{
  "n_layer": 14,
  "d_model": 320,
  "n_head": 5,
  "n_kv_head": 5,
  "head_dim": 64,
  "d_mlp": 1280,
  "vocab_size": 16931,
  "activation": "swiglu",
  "norm": "rmsnorm",
  "norm_place": "pre",
  "norm_eps": 1e-06,
  "positions": "rope",
  "rope_base": 500000.0,
  "rope_fraction": 1.0,
  "qk_norm": false,
  "attn_scale": 0.125,
  "bias": "none",
  "tie_embeddings": false,
  "parallel_block": false,
  "init": "normal",
  "init_std_qkv": 0.0236,
  "init_std_o": 0.0,
  "init_std_up": 0.0236,
  "init_std_down": 0.0,
  "optimizer": "adam_variant",
  "lr": 0.000811,
  "lr_mult_qkv": 0.5,
  "beta1": 0.95,
  "beta2": 0.95,
  "lr_head": 0.00683,
  "grad_clip": 1.0,
  "warmup_steps": 256,
  "schedule": "wsd",
  "decay_fraction": 0.561,
  "decay_shape": "linear",
  "final_lr_fraction": 0.1,
  "batch_tokens": 32768,
  "seq_len": 512,
  "doc_mask": true,
  "train_tokens": 458300000,
  "steps": 13987,
  "dataset": "wikipedia_en"
}
MLP neurons of a small language model. Each row is named by its layer, matrix (gate and up: input weights; down: output weights) and neuron, and shows model dimensions 32-223. Each number is 128 + 24 x the weight over its row's rms, rounded and kept within 0 to 255. Numbers have three digits each. A neuron's up and down rows have the sign that makes its largest values positive.
Before each neuron's rows, "fires on" lists the tokens most often at its 100 highest values on Wikipedia text that the model never trained on; "fires before" lists the tokens most often just after its 100 highest values on Wikipedia text that the model never trained on.

fires on: " ", " (", "9", " |", "2", "-"
fires before: "2", "4", "3", "1", "6", "5"
L11.gate844:124135129123128102158171179129181178172125136174117113111122114133127132121160171185123088125147105109113138126107096145137103162121094123092115138140122157096083144130133130104108132130142159139148156141124154127157165102095128124137130126084128183108157138138130135139103149197131135135137143133151162140171173121058138072109132126156125116117167145113104147128132128167113140102162155153080100125177121163144136160148132091154110114128126105105164116171110113141142152171142139102124096125163123114131136084108178112127155147107168131140123132135121127112124139154134134145
L11.up844:138114115142126130161162152104179179143093120106129130079127131123115132126114123144158150145147110143093119116129087133157124118103154179082111107131132132133120153154154140123104110164162145088151124125130145117137137086136161144163097121147128218109134127127144133153119135138125144111133114125139165184143166151098149152134131121121150138113144158115096158131097142139136139158142157134144124135198145151122143145109140114150114164136167167121132113121116134148171137171141124113095117115147106117175108133158161100135123153121141183128157124166088163077130133146156100146
L11.down844:143132125160121131169143108145137114143113137105103127078117105144126132127150116097126127128180129136101109121113139148116122134103125181080153087134181125143150158148136105090110107145141148127129122143141121138127122119123091163150128138122125150117152088114141181179127116113126132114149138065126141167144130124131127169140124118146155139114128146112116146148138088138128109133162175105156138113170119179072088108140087137119104186123099119104122128122106141115164166159130138132116126136156144157182109136129136125125080150126130194150136080172103155141160132134136120131

fires on: "0", " \""
fires before: "0", " |"
L10.gate524:087103154094122132133108174146158152106101121128123125112142140117137103104112136100144162156110176105166143120100134140098122095153136107088139155162087162089138080113126097090117147182120104111172120156139112103124147131153145120173164137097110123126150094098104171100098111159105148153142118111157123098155136109086119146101145136119115131128079148142114128135138111134122171109130165124120139132135138146116164133097139122152102147119131155154146163116135136092150153160061158089150108093176147120120107103123117098127106107092178114134104124134124134132162116139124135108
L10.up524:143154128114171129103099119122101116144110125123095112116097133097151155082132130132120152138103164105112108119129127152126120145160106144119124143121115143132207121124079114146124122134092164148128098123143123115053167165120104115152127132092145085135135100059111141102104101110130144118135110101152147146130161112155125129113125138142126160064170127142131115131144150120119174103114176123120201132125177098117119164097163155133079130175103177145130158109132155129120124154109161142115153113128096135161121140158124172109119078149128149108118110140118099112122164153115137100
L10.down524:108142168105135118127134097085103113129147126141145159100094103139136125097132138140124130159152190106083153094150120106144098098146126139114124090113119164140185124085118111168153130175087125136149140132105126142099125122147111088150134111105137094114070140138134122109143075122073149128123145142115116120117101097147170131114098104139132128133137149164131123130135141116138183086100164155143208146126147172115142143074147133189139133126116148134144154088141123146145151121129168130150150143153120113103123154142118148148113140170124108136141077108106123074126156141137107125

fires on: "1", "2", "0", "9", " "
fires before: "0", "9", "2", "8", "1"
L10.gate283:106121137143134163089176114118149146147118114116118154122127148146122107138130138160138124119095137121125084104108119128149116111137147129089104145161131099160149163170065134126160136150130186137143157141112159086139166089144138135108128126082117105138148138115128143149113137146149095112150175116109138135083138101115131109162130122125101086110120149127080115126136112133111134127115109157131146132165149114161168168093085079128167189143114130095113138140124110123119113128088165142140114138182122129154095166145123150079128131134148134097162111151079168126092095116103136121
L10.up283:151112168156146149125136186146117163109197105118149087137096131135151143132164141108137099105135136152116113121107117120132126124119147214129134119179119141182133126142132153147098107116130134154103131116136109167104120093137127131130073156121106119089144104117145105151106136133143119079117153116084118102120120095112116108086165155120135100130100119108107148156128083173140163142088124139166150091148122154116132161137137099106131139105133170117097166154157155123144139136089122130144082118113111153149176156129129159096124115163117141103107099140115123142125101143122158128
L10.down283:151168147138150120110123130121146117155183139138157066134063144121091137098139109089132104110114094185123098130162124110123124116132132166153109132153135126145123185126148157153117143147113096150103118148134118165132107113140147128126111183093100129112123122118114127125113172117106148139111143132082137097104085147064108103118152142126091122109144101122085156172100133138147117085102152148137132091144124150088108131126121109132147165141108173106102106154153108137100127149160141113148115162110126122126126140140147164105126099125139137166114074149086122134116141097110134111

fires on: ")\n", "\n", "\n\n", "==", " |\n\n", ".\n\n"
fires before: "-", "|", "===", "==", "L"
L4.gate816:130143088164147169163119155104133165127066081114121120132136105095138133153159147120129145135096093120117122100127151117159102118122144130131147084194099097149141130110121141097099144129149143106158112083119147091135074126109092138133125093140132106115121146123158127121157164171130177137115121132129155114178140150069121174115157177125130139113159131122129125092170123099157109131145122140136123143113156144119106084131108145152109152108126117151137125116146127126139173143104126138141140116103127122119128103142133125103204116081154124157135136134176142165116098115152092130
L4.up816:152173110118125117140154171098067161137121114160095117129120120123147183127148148112143143122130099072150147092130120140123143105089116100057135124118126102128111142136108117118058135107095096134131124156134120138119123095122158107113148088141141119147129165142139130141111110129139168132118132103150122133155103100128139189158106115123161101131128109165094100094150088124134138159147101126118172089126107132099131123117092142120160111101120122145165128106120147161167119108138099158170113107118141144146092099131116093110156145106110118148108157125139109105148113128110123107
L4.down816:144160161144119168103148157122128164143121139196118121103154144135126098134093131064119127132131111094166085124142128104108083119126134121128114106110112090107130139145133168107099142162145131148144097115118099119121115146153141158106137106176138154125096113111150099160153131115094167130119118115150153169137125144144128142118112151149147136157128132145115129127099130150188159129152128156123133123165138139093125068112116104123117134114073148127137160137160122126135138122156115140124121115132119134116136171136134127141160141098121168137144139140170137116119095147106145090

fires on: "\n\n", " |\n\n", ".\n\n", ")\n\n"
fires before: "===", "==", "=", "|", "The"
L4.gate40:128157119088181135122140137143102113146081107124120120124120120146103138147094149123169139092121153134117099112118137166135157120085130145102128138095085108118100136114106148139134136132107144120165103127158124099159106098091108128147115103136188135132134147131128109145143139146178151107156140122144125094157155164128137091125153160110076128126112153126107163116167147142166082081131097138167116154152112178119137160143108134184066148153133130100141158127141103148125144119118175130169136147122123112129122096096134105128172085115112139150135126105124138152116122135106086083
L4.up40:135141102085164135123151141125093133136091107136117110124139128137135125152069133122178140083127154116110092103145146174117158113073112126089136157104105116126115164093114132127115129133122132123173105126144120116149106113090113161123132079119162144135123147127133103157156132116140146101143122117141154092128148157159150125114148145123104119132103129139085150123151134145159099102135110145183145155146118164084086129121104120183094145132138156104140178102124112154143146127111169148153159128105117121171134093127130099130140141111111152129135100076129148155133122150100111089
L4.down40:135133105112119136133158142086129115143120118121132150118094136125126110134105144090145139091128144116130091118105151163100131129125118114129128148114117084131124110112110122138112111122135124131178129135162137148141109127115134132143107099127140136125105123146160107148152132121122134093154123135141139121121139136150124120113125140136129114121117130140106142140122120131137099120159097146183137151148126145040117125125126124135106151145131153105121169116137109135146122105107134147125140111114111116148109129130124132189139133103116216130141102138111124139128143145147118107

fires on: "0", "2", "5", "1"
fires before: "0", "1", "2", "9", "4", "3"
L10.gate982:116060183123115137114173140133128137134143114132153101101140120101138155140127120135101127125125121106134146187141153185126140089157116106106126157130132135130153094130161142118138098124101125137117136148128146124087114190118111117098103145117148125142114122140137124146107139092109067121166158153131136119165120127130122115112119119114152107159151141129108111102106135132140085109101136168097123182125122116147146071121083153095124101118153089141182130136126105158118165159071129091124174133157112108116069137108119132100121105090104147129172139144137123095135088111139094118
L10.up982:139131139121101138110142118132119103150152104148130113130137083128152103151099129156077108156138131131157099134152136189141134129102127141137137120113089144126119089136164137092101101144119115115128130135086113156124105139157111139082099102136104095138121193124168158125100133114111122165107130095148142126116151104126119115116085041137107147105144177158172123119105174093134137104107134158149132165080122132116126117155139161115105107127112096110113121099101115118114120093130174103122141136145137147158116152102136104119138131115167152112143138138125133133198078155130146113
L10.down982:138150111139137102122135071136138123118135086124132131124122060103148079153132130205112126155125159103145092111147103150141104158153166166130137144156147108110136116131142132139153124143127160126131093149156160115118114094138102140110114106131077118119135138138147120158156102149113155116169118130111157078123113101167106135144127124147076128125150146135099160093139084105144156156129151122201125135151103133133128138145133106145151130130102173135106130122138101133150132115110134170108104126125114138145099084115129126153139180142115185119131140128123127148077110159108158115

fires on: ".\n\n", " |\n\n", ".\"\n\n", ").\n\n"
fires before: "==", "===", "In", "The"
L10.gate681:155135123076148129159127141136107167141135130133127163103073099129121118117103158095126134155161105122108097118121171140122161103115170154093126157105108096142109112148129136101089160132094138165172114156147132138130111085139161128129098100145133112120120137136135142129126153122132134128183129131156157111175116149150110117162094127113119112151096137154106153089181111166138135132147119146161135185178101159103109159134097115161110170137092121124148134138133098123155134147105147105111149113141131112170095156118093112125133126103133151131149138167115129123102091153117086111
L10.up681:146156117086135132157122161122120141146131139128114147107083107125126116128104156097122126164143116092099112129123158138113153093119165147095109151108098100137116147143106132097106161136092132168175128170175157137108131068150140119118107100146142117129126128131124161126131130118130152134181140124149159096177123120146110121149123125100125117165092129154101170100175083155117137128151127136153134167181126163108117163129094106154114189125091129117169138136113093135159133157108134100124140136137116106167105157126115110137117123106129153123154122156132148115100094148117090095
L10.down681:157124128113137130129139155121143130121132125090125127116112121133139117130111135117133131148135118107124116130136136124123139087125141136128127114138116127138139141135137147116110127122119131142139131146168133131115141102120131121126120124132137137119132129132134132136114119122144127129138144112134170106131130129117134131119131125119140134130123127138098139128151098134119135133131125134196118148130129137092119135147130129133122165132107133132140116133135126130149133157139139123130122130139132129188102143127124112138114140140137255125132133146139152123127125129138127129

fires on: "0", "6", " Eastern"
fires before: "0"
L6.gate648:104115132097136160122115073098167135145144108105157139116124161105132125149187131174115127114136146138083129138150148092133135137159149173143153136141125116130093105147122117128143119156111163174146133170136154106145114123143147134123132131122086126104095093119079140112121105166158127124123135121135141142127141160129122165102108130111141083105117155121125171164151141172123127127127155142150080142147169158130205163079139120128135152137091131162109143077081104121152152154109134132118103174184114102108133165139134127148162097153125135121165119102139162134143156123100134115
L6.up648:120086126119129137120112147125107122125128126113146081079108128103163077071131116099109120126098141109131099114072098172142154097184142093108116104175100096161125108091124132089092101153120106130143132161125124151159169133174092140163132112128108109153126132124122121118092120149139134137160154129106097098117149121108147129093139123125139109128144092136081118156121128137112140114147147102127131124110158115106146119108105142154120125128117170102079134111093086070162115131117129146116166141165167162105152168160121128121121136143116054126097126120140134127090129152133110100
L6.down648:128095078117127132185102176172137126099127150159140147085104150141149086098078148129160075109101154114122121114123161159144138132145136088087155141128114137116115112146107167131163095139074079113129116103167158143123116122150140133118185128153155143133106096163149096148108123120128147168145125086123137120079153132123151123111109115108108144109138114115103107121141129150141118124121182099114161140132108120114138157102144090147100192136127118111102155115131102125162113159123103162138115129120137124086109162132167140114140139153164090147091133122076153121135129105129147123

fires on: " ", "1", "2"
fires before: "2", "1", "9", "0"
L11.gate430:133144087138102128125181095161169133145141139196099137119122119151139165110135144096103149129102153106136145145147149113130124133185107129122091128173108086103091107165142115119173119128136139163146108139108139142156128110112128130127138098144115141122161107140104104119117106113129137125094175121111161169153106143124127144131104108100103155132145150113114137085133119117152120110157144137108146184151129135118100135107119123116118157129156153095132137162098119086118152155129153089106131143133159109116145125134071164158107174135135126124098137130060123116145118173090134153
L11.up430:083104077175163161150162128116148150196147127126176137091107100159131097124117160162135147119140154122152141086106107123133106090102127124148115080124144187136137157159137107147157106162184109112134117119108135122116146136116146137153136123086106184128162115121204121137126143121139132151109093116108118148128098113166151110148151146138143133103137134117138164128123127173136129085130118119130138144124092141132146116107166103106149135150135138116153077107158126136131141127118108136158143131201124131131079166159111141111140127128111129127143122119147119124110072117131102095
L11.down430:160108156123128154133118154136113132159122139100099140106129119177128155104116119149141123140092156114072148134089063120060168125132125119095154117119156139184127107158118115153103133148151101131153138115125163120121125154132135136147125150113103135106103150139137116097133136166147192113124148144119132151110092095174138138134154117145153138135105117140130064127114150094073132080121136123175156115155145162122116118130145099159140191129111146113116143105142124124119139130146147135177168117142096143146138137110118123133117102095150180139126086186113123126120082141123175099

fires on: "–", " ", "0", " died", "-", ","
fires before: "1", "2", "3", " ", "9"
L10.gate941:119123138108170132119121141123137104102121142169138112075100120145153142166184155146112130141164099134151122111107169064144120121093126118152123098154144115108114156095134116098182102112101145106125143112139168156159176125139138137102134087094152144157118108155108112142138112135178145106145092149108183121102138114116156154130127111109110094105143134132132111090128120109110146111118167119109133113181112154141110113153131166135160128083155120160142099119110113121149101139146110114147080140134151148173114134131111120138138147098179117178141123186136104146137119146146128139
L10.up941:119115141159104128126136090142148138108091082144130114118136146102128131158130133155141157106138130127109086113114132084113134088145114123095135146170133114116084143107162129148097124132092134123130170113135154148122170163114141107092170132147135153145140095119133125187103137181091161125115112104142114134094136093140118135149084090095121122124153124164111123127089148144169134128136090122129147099138115118177159133132134185122144150088150112104122130120124159122114141139129091152122077157088101129147090170142175090108154149136123093159088147143163128130087107124091127087
L10.down941:160149116121169100144133119120158175121121089148088141119115135135160106170120140148110144139177135136129140147122151118159120142160071142109096153144148104156110086149167074117113131099148115094130144107158153143146143134088128133131157162124119158137103101145163161094111110109131110144131124097137135109136130112145077120107144147109126150106143103124136140122115130190167160125123142166085120118149108142115136099157098084114123167109132143142049123071076126114129153126108108124116118136086124137144098117120153140133129158096158154131164147129137128076187144167132133153

fires on: "4", "1", "6", "3", "8"
fires before: " |", "–", ".", ";"
L8.gate237:125165141126138092104100170137169140140096110120140147134127122110099131169113171142157117116134171125106135128109120113134138129154108137139136117135105114128070133166079093167150136145140181149131147128117144135157159122157153118140126108117145134125145114137108110143121166109129124142068134157115139073165148113127122107111128146141092084169123111105100141157116103109123110109126138157122087158144149146100141111126118140115095174143170138132148106149133080114137112165111153092094086099139106093090129142084138133099086090152096115149130167171118141152104131136113093130
L8.up237:174194100102124122099086174127141138108134127170111134124160117088121137196146120139157085156135167165115171166108151118164137107143102126139096141129125123111128132132135115131160111155164158132107154096134139154127139131130097117112161166149127139146181126138151109116118125090154152076141163115106159112128145145098103101115168131158129130130132090122132142165126137111173107128127154123168128146111102119107133154163150149110115144095103156138118089153110082136102131144131147137095126064116129158115133144097112147156106099156107111106080158169101104119132098120111134148
L8.down237:183152100088143092125107128135091136126141173111114144084120142122118148130163099107089113121106105131082120117095144129176138121140120149100154147098114081123129110132125175147173125151147148083093136102103163121117139173133087110119132138109181105148135122147166154133182147124141116091121152148113110173092112175144129126125128130146181132114104089125127129152108185132120135151123105104118132105131118121101134132120180184121121083061119130134115139141067122169137163113135094162081130114097126158146131142102112133107162128156141058135094149154162113122138125097127160141

fires on: ")\n", ":\n", "\n", ".\n", "|---|---|---|---|---|---|\n", ";\n"
fires before: "-", "|"
L4.gate331:109099088130188162149140116116117118154123105121166150097113121117168132113109138146082131141107135110166125137090140118134074129091124118120109098126121098130112115112137176112122101104110150106120097125113146131128136125155136106149107129138175113101121120160138098150168157174151150145103149110067174128122154178054177099107137135126152112148105122108144122128115118106102137139162136151160117103139123136107137158132149113120150106135103144130147134146098117115106125151123154151144149137152081168091133094172123120123142087120118137129080128143102152172123097137130161084
L4.up331:097101118102171156136172156154139154149111107094133158117081097104147115103119149136138133127157147101128138121124123123143128139074146086114089085048096116156130140169158114110135142111117151147154113155104131135134115075132127118147112088126176122131140117138111138127170130187133142141127151101121157131153144144093177143108143103097164126137101132109115147130146110088110120126157119162144130140123144123133142155088143134170119131146123127105117135157124117135104170089129137143180120163172117154106082102119129116129099082101107146158103158141131155130123127123087120115
L4.down331:174107129154145122098104121111119123147138132134166138094137112140111152111131142129105097106113151104160114143117121138091106148174153139155125139149130059124139126108125157142122076135179144121099140096130144171131124133135147141167103159146156144075116139133136128128144133125150135154105142109100136148098116148117147121142087144144128136155129161153153071162116132107129112161146122163147129133141106125106122096138145119152128086126143166153184133113119123109117143159123125133088155104113105135134123142181133139113110102126124138130108107138142150150140108136164170100

fires on: ".\n\n", " |\n\n", "==="
fires before: "==", "===", "In", "The"
L6.gate381:111191110154142104146152127102108191162096113147133152133124121120141133125131189104137140123148132123134129122129189138099126130089150147113164102122092126130122110114145135104141138101070126139169108112146120124088085109115109117122149082123159088111106127121126123146123134118139133096146111134160113099140172144145117141123108174123128140128119101158119176093140112169119167114162079127142131164144104172109159144134176133161094167093117142097117141119170112145139138128132154103128158131140091140163117080085133110123191083096163165126088129135153135127128095125121106135
L6.up381:115108123121105146124130155131149149149118091093119122120094139150164110143114156109148161132107127109123084135158129102138127097109144133091090119104131120108115158118107168113133125109107145127171103102132137115142098112139107127138148092134107103125107108137144087117148140147133184147162124126169141107164128153112103101130158181121105109157117159092112160079130067156143129129138080145112160149164134141144138129150104090175124148110118121130152163119155083178096125108153141120150134146134123147128114109138113114137156125088138122117119145133107132118152137146075113135
L6.down381:091162126143128139138135156097107150141116133109133152128082107115123112120103160074124158147128132087140124124107173141105120118121116144098122100099089086125108110120107136108146130118089131129157109129101113148155094115146120112164136102135123122135089123157157109122145176122094143120157107153136115117170140160145133144116115160118124103143106110164117154116125087174143167115207111139136184149151119122079140164110124111151122159106114140099122156102149088140151124154111127129118138122141093127123135121126144129161179097090150214178106136158116133127120106112115076126

fires on: "9", " ", "8", "1"
fires before: "9", "2", "8", "1", "6", "5"
L6.gate3:114113146094169113107150123133105138126125119185080139125115114134119125105080162165096126065183116104123144089087118126138147119166104114079126144144135141102102112154127115092148163145135124163115123134156157084108142153121161115117136111095116131127144101115117128153060143123128112115115113141114136138147156130140114113117147161121125095116136126148099150134136116140138107116111148152098115130163110131138086121143115099111091118108120095072129141107158135129144123156134157087197107120159124099154111140112100129082094102124106074139118101116095149129096139120111095112
L6.up3:122151113161104111173133119168095171130188114105148078152103080116128101104121172134141078133101128137118107148152093147124098168133128133167128108119151145119138148134110099171100143184131140141112160144121148144123121100097174139110126143155110143128156157160144118149142109082089143076187111118115158160171145146192130144121160141122171165125125107125142134130134121153169089120150129128153126142153122100110118115164158088106102150145135137108125131163144120118077141105153113124103118110114156128126132174122098129116143126106098139131135156132135141112180163106123130140
L6.down3:069140113125098124202155124142110159104152139081118082136091096149143094126150164102154107122127110150092140110142082153103102202126169118132164102095179151142132127171130112157069113173124133140102114125107133159089154094130159138107125136145110147117157141118147104129160101098138108091158109101131121177134121158181132142131169121124153177103142116122116145154125108155146114100119127132125097111165136110099128131162148096109095168151110142148141119144131138108083120127128103096097133122107142138119121164109104151119136113131146145099132134109110137144159143092109104143

fires on: "1", " what", " Fern"
fires before: "9", "8"
L6.gate719:136100118112123153106149140119119155106132158076125103119126081097166133127092118150144095084146101134120138171132096095097161120149138094117069139112138102138171163162151151160164086150150116117140096095128124141110140101149139123166104091115132128083129103100164112125147143145119133118119157167093102152130122150118117101153147162081095119086101151122112118125131099135133071131145140094085134167128135160125116115122137111130155146147109155097151156160149169125128133145121172084108117129119154122090133143118108125155089119126099092107119104144140137123143125079113091123
L6.up719:124111166144154153127119155133149151126125125128109101104120127124164128148142089130106141144134138124168146125118130118109096123145138137097148157168106079110095111150164117123141101122168119099149123056125123134138132116100105121099105096117076113100094143091120126176112137086129129126121132146147157124125132107164202117117083144152109133158096123156145127141129131120063111147117126153155154116106127101104133114132151104159135154154110138098113146120128091164117142132088151159115120157169155139147136106123154155099140076161163116151128111134155172142131131103173117112
L6.down719:140102119145086143090155150117137139122109154053109106139123099130172121141109143085097108156077146137175180127136167156112120134138098120096132154119133121105106170133174100131187082119129128091145128128133142133161144067138104127126128102149089131158161079155130126165080127096100139139132118147137128133140113110140161113094113135121105115128107122150143165126131119113082139112121110104146139122121123103101103143104152118124099139161097179098130131144131129163127169162116141165130108121141170147123135166123111135111100093141194139146139114094127100156155117109159137076

fires on: ".\n\n", " |\n\n", ".\"\n\n", ").\n\n"
fires before: "==", "===", "In", "The"
L10.gate1067:126123146090125136141162108091105148143162126135121141093088126119146109125119176102123143123140123097126117124108160156140128088106142131125121135131102100134127138139099150098088150142115135141137111160145132134116116110130141119155109122132132169118095125132141119166112144090160143130187099145147159098139142145147101160154102146106129091128122142107095149132155059149127106135152125145125142155180132188091108132117123103173112115149129150139118114094131097143162136141099129108118146153118126122179100105170081087158105149126131171110108099164127156135098116110135103118
L10.up1067:130160144090153157144158151108141156153145148136121129124111074123154125093112140110149138156156118086147109111118144120125151110156144148094137133089089097152120145160124147102101167115126130136183129157180120142101134099141115159132101078106175122090135107138127120134134125131155161113159118144156160126157121118145095133087119152104131089109118153163085166082166088110142129129167128159145138144119109168113139150125134119173106181124101129118169126140132112148130121157109144089144155127134124113140136130114117084153121124124122151120136122137135105131111092157129114138
L10.down1067:124132131096123147147132137085119157126121143153120111092107123118133122145138150121138128134146117109127156121141143124128117114140134140127155145120111109127133150129112143114129139139119121111146123123165145129123144125138138132123121119126133124115093113129149124133114116120111131132146114135147148131136140121125131141116139142117145128126107123125113139143126130122118118106138118154172155120135110146078121143119117126137127159142108146134141138130115123129149123154108129108143131132144124122160137124146141109148121148103118255148133128150113140122125109115140113099

fires on: "0", "9", "2", " "
fires before: "2", "1", "0", "9", "8", "7"
L10.gate434:110131176141133171121127118137116154157145136128133117183134111135147154121088138147132117128155131125156151143147153118156132130069121166118138098091101147150129146123138160109137131129136110128123132115134160112121097156111155096156097133089147149120166134130143115160107111074157101146149168119096154118134097128148155106148132140126196138117131151135147118142131104187114109160144155134125114174131111146119126118158109077192124147184165075112140157144174145124108148160134145139117086123160147076167161160100122072138119147139174127149139104119112120143103158110108149137
L10.up434:111120113117120145104148137173087158121116128116160111182115138132132137135173143142159120148157119127114100121093097128125067111115114127102118128164132095100129085096134115139148166141140115069142134146095148159142130104148135120101079127123110124131158116131102130128096107175126150113120117142119108085133071112151164140083119115139118094135141129093124175108128157082106158118097145081154146151146132104109101139140160164077136125105094127153118151122111091184110089132116125134143130109136122141142155102104125123083101122100153109089121156118111163183086121140112117134
L10.down434:135146121125159136115140087102124178152153158103160068152121137084151102096121131145181128128146163119177150095109089141134132170110123071112110120128151144126119180107138153162164140150132157088115091126158148085091090134124176109110102107095111172079153147140167132099134133104139139094142154130098125131165147105135151133118163128122124103138129141127163138086097120093069142106158126186148163138128098124183143149074186110110156069130089168133104110138142134116105074168156140129132120122131109132109149115161082114094154149125129095139156112133075108140095124094133106141

fires on: " ", "0", "2", " (", "1"
fires before: "1", "2", "0"
L11.gate367:092095133111143139134124150155165154183119130139127102126157103125132152125147159132151112099153129124136132113085136130138120108121142129100169160124131137121105182157072129122125140116142141157119136153135099109117138110121135106085175109108142116137129129119097183146133142150147110069148146121142120146138131121112166117130126130125104080085134138151116109101150135115096150077137124163123114140165115151113114159099122148125097122122105128080152144154163103134127105187103097116111100114143088150151124144121124112138140158126128110120129134189122137160089121118102094129
L11.up367:125130134109123156131105141123146134174139129103112094088110134118116122131134138167172146086124098188104130136103088102107142142117142133094114108139129125124121187127159126103100087134163164106138125110130099157133127116132155115089169139161080160124104121177118148150110156105162120094108180142124123171147152144121148143130139145160144133158085157095102120134156126139111052110105100153163137114138128113118093134119118089146115115122131128132171148150144124130087125133109147147095095127112128147144178090154113113143123161135096128138130126143143092144166140149113090163
L11.down367:164153158135126151147093138120141122101103130154133133081134160122161186128113118149142136100146107160085123125127074092114129145095112147091111137172180146126154151145177092104103118139126155116153127104140115089102117132114159147133105146108118136126105130163159166124161083106107135112127141124127111135080181153142143120125162128186159124106123124107060120153107160156142117103118134158130082138143106091087124112127156090119133121137129141129127154125165163099107150148138124148139119129119094132149166174157120111113130117120133132140136143137121129158143132126123126117

fires on: "0", "2"
fires before: "0", "4"
L6.gate41:096138133133091112129118123121113145113110148131083093124117123129145086119147120073139126079138097131187114105142152139107135085110110160090143155142094124129082120133133110101149121147106135117127107116120173134121144169146097130115152071101082105116107136123143111122138137122163111148109115107125110150122154150161123100128123097115138093127142148091112177141071131132123124100123156061148120111182162133144127095165113107127117156103141129087112136078138088103162130137082129107145160137147114153100142160163126152138114115089137119137113122117147125131119124112126083089
L6.up41:132175146163128162120145147148138124156121163133110103073101124072090081104152148111137129099111072143104138142145111122136120103131131097127169144128123106151153108120110118109136115176126143109125159093129115130156132150141118139132136123092091133124100191096132152109134128166094112116151118118115169114104151170137125164125149169126156097109112124134102150125152210148131133131142142098175123138138122137134125135135072080126101112163123139131141127130135105128126103164135114147132127080110118141120115141127146145150126127130127124164134159159112136086166158118105107101
L6.down41:136134108114159170102112128125142138156160154114143103120096093106097102108127143128121093103147142116126116147157104115120109143083158123121123099075123088119146103135100133143171093190135126154144160113105130113153088106116121129104100136084132160156145120122164125169109128138092119132135157122109156110107106173146104119110121147111145116135123118170119128103146102141129115120113170162130148172116117164120103099099143133153099130108128124154127122148080117133162171124112095184145068163141116152112100156128124133091137152125142148155141153150078128123143128136117153150

fires on: "0", "7", "1", "3", "8"
fires before: "0", "3", "7", "4", "2"
L6.gate1182:140120149137118182128102147108152149123131104123128136123110134113137125135104165056141139157161123131121121080094143154119139150185106108158129203077103130124105157119109147111119172144167113131133107104120167102128155133154084100125130116133098073178143117124127107065114183160098074127172129135121092094132146130104108130132110138142083078151134101167087147154100137114150149134113133114140136142130168176127119180186128124116134148129106135103091118129117111135136172162115131123112114119136139153089106142121125139127086109088107123151119123136120153110131122099126115120
L6.up1182:118173127104106074091142113144118148138120117133131163091117115109175171158199118139140100100120157109118168104149131134106141114135127138130198149160149138095144144123161120087179122156137134103114147101128108132097120169146150147137119134078134169128158118155132132108163080107167145106113133138140111156104110119142106112144100114149151146096111160153109165118149153101101120120140144086129119133159114126154079122121072128158134098142117097084054110141109129138168164172115117141102104078166133098086119142123143163115119150134125108136121137144100047136148151135130145144
L6.down1182:117135138079116123149116096123147147149140182163126127115150106112149160155172114133113112087115146151144110114168162131145148159127085158126140134118163114119156128160162108075175118168127091109128153138127100139113154173138116122142105110094099127138120151133151139099109109129144172151112144164115153135124135133189120151123152142115173164115095155144086122138123155110128114131177169117150106126133122127111112151105135078190147124141135144139098119101087129123147158150100096150119108156127109118124109134156139134102130148093159081145102143127114120136133126133141163142

fires on: "0"
fires before: "0"
L8.gate1202:115124131145135141157111138123092189174110091161096173131084164118104108091136141078155107101097157087092127127132144136124118116128114131143109119141119140141075072109071148107129139146133083153110097149108119092138165148131100099173096104120139076106115120169112122097098126126149156111158155118138095105140160129123148106090137143133147111118138148168114164120152146118134147103080139109116154170160119138145189172143118073147124138111111130105115137123127098121143112209139120109146136125175103181116126161138125146112127121121110109130134114149134145145089190117103143160
L8.up1202:123168148172105161107134128136161119134128111115127144116092102114152140126178145141122140096138136109142138149143163142101143145123122125082184143103148156149093140131113112113137101159116114117114142075134150103099076132156095132131142107129108114109152130081119109098089104144121114145132131150111120141144173120140124140155129123106119163140118131144100167146127154110149139090124141134115172108132134132114121072136142152123130186159106103120082144099093068088151152137127148152110118163136123104136137161161147123080079143095127109114137104080123116134164144086114114094
L8.down1202:122118098109129136186142101126168173128157151150142114097124148144082079078146136132101108091082124146141121125126114159096100164131116111120108161113156159158132131110146116121137129170093084143168116164087125094112134157119129113135124138122107154118092108119155103105110107126138150169131152135086119109109155189097128151096130106109100165125125106143130131108147123197111192099041153139129133153135138145134118152098112080163150130126149160139166114101082098108126133132141183143126096143123159131114158116089141160120142122147131090125130113106109111076099148135142201110